{
  "n_layer": 10,
  "d_model": 256,
  "n_head": 4,
  "n_kv_head": 1,
  "head_dim": 64,
  "d_mlp": 704,
  "vocab_size": 2048,
  "activation": "geglu",
  "norm": "rmsnorm",
  "norm_place": "pre",
  "norm_eps": 1e-05,
  "positions": "rope",
  "rope_base": 1390.0,
  "rope_fraction": 1.0,
  "qk_norm": false,
  "attn_scale": 0.125,
  "bias": "qkv",
  "tie_embeddings": true,
  "parallel_block": false,
  "init": "orth",
  "init_std_qkv": 0.0408,
  "init_std_o": 0.00912,
  "init_std_up": 0.0408,
  "init_std_down": 0.0055,
  "init_out_by_depth": true,
  "optimizer": "adamw",
  "lr": 0.00195,
  "lr_mult_qkv": 0.7,
  "beta1": 0.9,
  "beta2": 0.98,
  "lr_head": 0.00558,
  "warmup_steps": 580,
  "schedule": "wsd",
  "decay_fraction": 0.898,
  "decay_shape": "sqrt",
  "final_lr_fraction": 0.05,
  "batch_tokens": [65536, 131072, 196608],
  "seq_len": 1024,
  "doc_mask": true,
  "train_tokens": 562100000,
  "steps": 4755,
  "dataset": "wikipedia_en"
}
MLP neurons of a small language model. Each row is named by its layer, matrix (gate and up: input weights) and neuron, and shows model dimensions 128-223. Each number is 500 + 50 x the weight over its row's rms, rounded and kept within 0 to 999. Numbers have three digits each. A neuron's up and down rows have the sign that makes its largest values positive.
Before each neuron's rows, "fires on" lists the tokens most often at its 100 highest values on Wikipedia text that the model never trained on.

fires on: "k", "'", "ie", "–", "ko", "-"
L2.gate139:521522443517475570472517432453399474520465478424509530452457505496521459421545497493533581512556491564520572485487600537485501491471402548461515467464564562384519453519464544460434559447490452523547499458493385531598438509462474536472498526519564573638499546593515468508518508479460494384
L2.up139:412541556512539513408460547464522427516561562548531511513534515523491482553478413393574553463481461429477522496545613453516453454452522509515450520479551534527484434457408538617398542545541413502452559508512478448529503443409496491507513534466528526561462594578501523493567489513479494481

fires on: " W", "W", " Win", " run"
L3.gate286:547463512434464520458520550579521512498516542458512459534532494486530592523512453514388563412420496571383516473509560500479560523609593553447557509526432503519594545482507388472510551454508502521514464434605480535552523557444499475513555513613489489566487468439498500507506548550586555439
L3.up286:501469547461424509447424528472549551553610529381527391537630461533498589491441433599474487450540533453485541452496548478545511481613525546476491482519585547461532553457574461525560498474582495504559512513528494510481537483493478467486514520495516507451547493435534505332585522523523528493

fires on: "ri", "iv", "i", "ter"
L2.gate74:446392512536444621560448468389510502446451477503594524565515480491432474471474461563544574514482494475432531623462496548557495537536546525533555433423558500465626483521496567467580477532551538579438489470484475477492508530455424516541482536560618503484344516471491534530460531599532527518
L2.up74:417546520493511549481469427544510499525415551527558485598511446524570465480541504535439507404504564471492488553462384502561410443504509505482583482508444506522515546492420560506493500518497470514458473444531490521551522449464479581493527499542530477445431429417491511482439611550578584451

fires on: "ch", "am", "ach"
L3.gate102:460534567519418525504524508483474504494426568426485431555478500460500481578475515535454481454499588471354499473449618491536483549452465550459519537582510449495545504458533505460508490469563514468517504445465493499503531563515510460554502483432547553512507412555432561445516510473492467524
L3.up102:552502376478480559456585490468477520467449564471541448497508442522598427527434482613518470455431492429423567361423516465551514493436540562517580543490484477435475562513494500495486501476457531413566436526572447531576522515577579455498497497503491522511485480514517514573517538519561596412

fires on: "hi", "t", "il", " on", "per", "ine"
L3.gate185:494483499554489566510519563449432478440511513466445485558470467587582458551557527486422477556528600471447436523458440466382449461503505457539519520453547436467497587549462511538470462530450496465582520496454479570470477506476494566492397524509523513539452455495463441479507542403508507518
L3.up185:551490571463490482604556482449433536460510489587460509571541446457526428547511509496537450421437642567490587500587501494513474481459549462462477511496527574435451601499492518512459544529454470539469634506482509520394486403500490408549575456580554502432401432461565500548509525524485499520

fires on: "ve", "ro", "sh", "id", "y"
L3.gate647:422562523512508479434389495427397487524526451560515423515517516571544530527558435496493514539482579490518478339567506484482541498488544484523461533519508445409457492500412485465539481532465626571542444446510498418541362556458480573567473483433538433450528503461624464544493487630500477464
L3.up647:433495521471534484412477547385367533561478541497533416540558452471460527576521445497576507494427475535614503530529489473609457506554559402526386551578414554427447618467367436475532486580459488510492545446485522447530493575502434446556456416508608445552475540441516446497493532517534546489

fires on: "ter", "ri", "ke", "vel"
L4.gate527:462408412503473472521461497458500442522475462553586539559480503533567518583467529490481482414427488497477540500496557386529451552586508511424560497512519524568530501500476489563583467465522474414413449536481467499428455474508623472505420457560509523467477429497455601511479481531528465522
L4.up527:455566505568443454497472527502646639478549407548454527507522432536537509488575486542489482509505500458481446489474446478491445436609503531536531459424504480510525545414487528527498532586512445561465521437592488463459488479538469544497526450444526483529525451487421491347470573509489523543

fires on: "t", "e", "g", "a", "pa"
L4.gate529:492501446474574496581531504427544507574560491538519531405510477479632512523486484512540551542448487503522374566530468519503526509431467456475513531480429502539469465585406513420507498467452494506565511423660545534431504498431482475467453527501504501429624476580538453459452433435436560513
L4.up529:488435489508535552537567477495440540509495515511524546445563489549528524512521533492491609501542525481468464447458496530552434459562411568584517456421529461454515505408481575497548578503510539488528463481646511469497551517503432568600474476504488507454556492489445491465521429457499517347

fires on: "all", "to", "om", "cho", "do"
L3.gate480:515399472484553433511499511538576450492523451444486469480525483451462516328498468575473509454429448463434497502452502479472522601369470507433466517610584562550454457550609485535450468463613462479541486502496511446499429537465413513563458417509495546484535476507499482443486490529544546555
L3.up480:527425504472457402512445505512383472499480452439507496639505473454499499533518529557529455414578475468471420535495488513486487476554581384479553487634491547457509425485466487523533514429551499462533462459474500431534460542516402514539502487559573488486606491491559499476495542431503475514

fires on: "ten", " well", "ch", "um", "ut", "."
L4.gate352:475546449602458528472430494470440495495431467484560568646499457539490449574521441536509548397485572381449518418471576520563404539470448582479541507425491394551417479517551588456523451566458436499498510482502474607414499411482481519413544542515462522443492367541575432434473553556528492518
L4.up352:562472464464491498503507557542525509448438510531451466514539543510487533644432537458429525434488468496378452454526510481499507469538567572478487468469527505601521517401527534581541485450400546427560413551549469584609500504531512518488514524484462530469501481476437523517480569561457570468

fires on: "s", "ta", " Ta", "wa", " Ba", " Sa"
L4.gate50:537488530379600589515420483567545501477506530448523497537623566509455493521480557490542610545553587496602438464520413511592522485546396539465532482535514492472458452473404415460417460439565561422562474518454441459553534484440512499534603556496473581612513563526429511510558509530445569489
L4.up50:523481459444521606584465528438474474474473488584553487468570568517472482422482563366443492519588500499603488549479509567535517529509471420525493501564414468549411605502511487428462478533552499507449470564428525521471460454506401559517443453485482513544445483487390447426563508513511437531

fires on: " Pa", " Ta", "ca"
L4.gate223:500569542482475439442423554498556433461521542453507487580559495412504417471593498483499575372438512438554478478585498428513517502528563445536546536518508500457492529443477526452486525480573519491533486503476412420518508453510564519543569546528481522544521536501396490581446459502448503420
L4.up223:570528436455565462510451569599583518514550555593473462554556431505442487438467572444566555560544506504555516501482466546530433478586437504483419536486553428505393547552587554474506439551496455494467527493541555601581539549527513569564483491557488443533489505502475500537482442515534502576

fires on: "ing", "ant", "in", "and"
L3.gate12:445430502493441492507500504500434525492524521534500418513469406552408493547595475513394465448478514483474499576509516502436504585450520539465476454455599541440607487536485497484609573557385468472478513443510501460521363511474538466410455642512572556526522432522674471514450550479452506529
L3.up12:534525463384456516529524470538505462476507473481482568565508543543559455454480462420497522558508534545479535551401442474423548547414485385420563478515503581432478437542498556482536524505581507483457517595532579541486593484540476565406421479565444524492491607516473506528461501573553439561

fires on: "-", "–"
L4.gate519:547438520474444538580507455460390452474570513507606490468518638561508488462561445514556531600477456469522499476450521452432562541519455551500451531511482527490464498515466539404505538455591459578518523508542374458463483476562599438480498559537478596542526507478531454561456479442519536450
L4.up519:498510442494488416465571444509528531447482582511564449572496547517504480507479529577595521526519571491518489517504535428601554495382497519531383528425486526531566474479466524534540440578461417490483526546557520480486542527558524473450534506487490477462559435471429520512515572438499434530

fires on: "ion", "ification", " Award", " Art", " Be"
L2.gate491:428394466473446493564477466483532496526551481658533441452502503515617548457477605525528490458504441493524472568556457504424405552475426496480535561496460481538489506535519450516520475487418603427478518531510454431475379510455489451509441437449473503457485464537499507455522473529573500500
L2.up491:480456474512533507629493531459523490530470425504467552492479350618491375543441484519457451519529527505476516438479506471469475494472503519451411486498511432500439496567525363554558504509427520525543447522443431456558437475445485512410495461516445487498459504502467562492593532394403483427

fires on: "\n", "=="
L2.gate66:524541527550518513474567582569512511463547418593554520518472509436489526536546563505471423496550559566507550410499490442428460520384441450482572603481590487467535575450566566476451452503578476475526444598507437491403524555461476571471434505480511571460513479509516612486506419469512575566
L2.up66:590552510548601489519475538574539547501504451613507533449484458440491414529523525513502482440522468518490467414393496495443483494520458503467531616514494491526501505485558592547482421500470410489509461547491495567513491469495512543526481459409516483517499513502433520534641451470553420544

fires on: "t", "re", "il", "en", "i", "li"
L3.gate594:555448500516500436461497522529602539460510638509521481550534545539534438519539456502495464483480540436470473545469494446480497545554490498566557536488524505546518536548520561474529432453521423520558458556433527445439622471494479516539394529557476538521511506494472531456445492458457493468
L3.up594:601528486438522494504451453518499517491525524507471483539581466559473516451483453560536550520533464599509511577525440469473532502371403478508513464462472448484483530507493469467446399464467527467506545540524540599420532346572523444500571541505603503510456493480501503400572509602455519554

fires on: "om", "il", "ton", "ham", "co", "C"
L4.gate101:466469497532492508468539441323513469416534367474483488471500587522532482410558436438544527453452565521465453536334555528464544480458634523497530483480539584520490393582525570522454474479472520531486560511572436540490504426480502506576507474480520501536502407507441541407493520495530573513
L4.up101:422535524446540567529490523522527489476482556542453499506465440519402453548461523563535528518557473429382426468485443525498493495505610586539458545523531484426464451563531537491488523523411475539525414480555567446575533534421546435505504541515509481491423456511525485469563547527487454422

fires on: "er", "e", "a", "ar"
L4.gate647:600479457514591601483435525497502478592449494578508445635501521512544587515498505487519446451524499519448461561539529571511478558497507406589498466472448538567436499524516548420496496504444483440522492483510550507434594523505468535494465494449513512469417531490565518579462440610558528539
L4.up647:465434497397493508665516563475461506498562550496451532481491504556444566547470411524488549515464526453476401449513515555602483503607562492508486512494527548521549417526524571599530566480497533582521495470542433534479511485597447434531467517542510495397557454494587462435554473505502498429

fires on: "\n", "."
L2.gate621:549545371441491613488448492616517489455456377535553480542562393556523522512489496488512528563526603523554559440553541491515474483503451494525552544504532540408540477419429582537471480434559566474488448562393549400412445555563478495511498507460509581466490509438444553481575460547529484601
L2.up621:507488492384473500515452548526542485563470509457517446474510538495475485537492447496500539532491600517479477379493438458582469604629531538461594528589499562465520482575530502484447413430541527572490445544562459458552431461491429456521466446502478506467473510440402521459483536561498438517

fires on: "\"", "”"
L3.gate690:480471486493462588486515486439523457474501506495436600570440478447535503471427514487481559505428487529563550479471453506511372466559532548480491423492532514536481469460404500511556476544498521447560528515470529451487494408468522525390472567429459526569505513474520589487430532495486528459
L3.up690:521461468553416441553476521484510463475461518528498552483525419467500431505473445560542429430487364484432530383460527559506485476524459484471407546481522482474431462433488561521481545555560535473599585455389454473504498493641571447488574520419493501498490529533464540473494427483412556495

fires on: ":", "ke", "se", "th", ".", "a"
L2.gate397:557518500531517533500352400481451520513493489439514552537515560494480528503463476528459499454569463491559532435517448571568637500574463522533523515543531542516427402478458410520495396410586543406457581444477455484530480573490564442528494556475441509383479500430541505471527432521511477505
L2.up397:486448521535656493441505520539519483517489514531469428500605487461513471539519504443543496567480517457488452481458449407467448537484569434514542498617512502416445507573474507446429529475562491489492454593479535441456508482473439566510558541459451645531529490467495586427421516543520510539

fires on: "\n", " the", " |"
L2.gate308:542549491469574542467467466456490475426530489545534460578575548554509507500543508496487440473526508562545534457493507494505437406392450440568638594535544507477518446545487494477463437497576452479556473484488478321484494523549471473496471462540470537446531485500428497396493497543567555546
L2.up308:560488479509538584539485453480486464456443490509449445550480488527526449542580490533508450493511552496550522376478437519504458480437404492497521559564467546433542499566464511526481527451558482500457591501499499450489438488501386573490435470499498393457469386521462415490422456541566467571

fires on: "ed", "ent", "an", "ary"
L4.gate611:444428496509387518460582458477603503550464457486451478422534536410457449511438560438394514490481483553475444541476489531462387492473470574598470530459475497530488476544492513562489518469437557578510501479573518521548530459527401537527496447467509490455396544490510446463522544454501436582
L4.up611:537450571598508586501487449453482518527443501494438629491482474465503447537505441466441439449504508488490441528447548456488492531540448442468518449508503486508529388541499429445402539486548524580482525502553580562449460504490484526407401525511445455474503512423475524479461489620552534559

fires on: "ar", "ri", "wa", "ro", "sh"
L3.gate687:446487504529566565469391476546482449507516474520572510559491462493571535523571484551438492455512463325564465494469602459444566503520506626507469424477485424448474552529515538488507433454501468470535464473513506516476426535569600562502467518420525427459539496530502500437556514601554466417
L3.up687:455505646507500551441480474504511525547609569473589507470546491579484430507480477485491584453538542503498421468522475448582490541572516482494414527530507551558464472528388504485422530466473455487458438489534429546468579342526469563492575415522543497531563556539384503589546614474558457459

fires on: "ed", "ent", "it", " against", "red"
L2.gate509:435513525541559470473529443467543415528530485503405581397498462470489488570514598522481535542395500459527495623423488407537511556510478525544493476457524479501455535528468536542479529436439446539573552584595470492504472500486460577576470400514566415423487498521510505518498544509514449553
L2.up509:514517551566467447383472436514636490449609467526408529539598503388466434515553509445468557382451549508614502540563440455499394438542520538535532559443503516494549424497437512498461507464525456397594471453519465473598586562439497537442511555561444529456473484538492533551476445522563538547

fires on: "ri", "i", "it", "ence", "re", "ur"
L2.gate272:475493502531476603505509539419543513465450502483620509564518510628468464579551380510543536469501461492456534544445525554480499473493456531490450463534486476455533590466434488426548375497567488500488461449543512393468560511558633421485544500601511542475547420537486500488459528571493592584
L2.up272:548513477566492519488577479493509491484502520425470478412584462480481464445506464511472483533500424458480511553507479534529556485415517410480551447419492410507523497446503509573573626487546425433445499404486570498586418385560470510510508446540523432519479425493484548472539487640452503452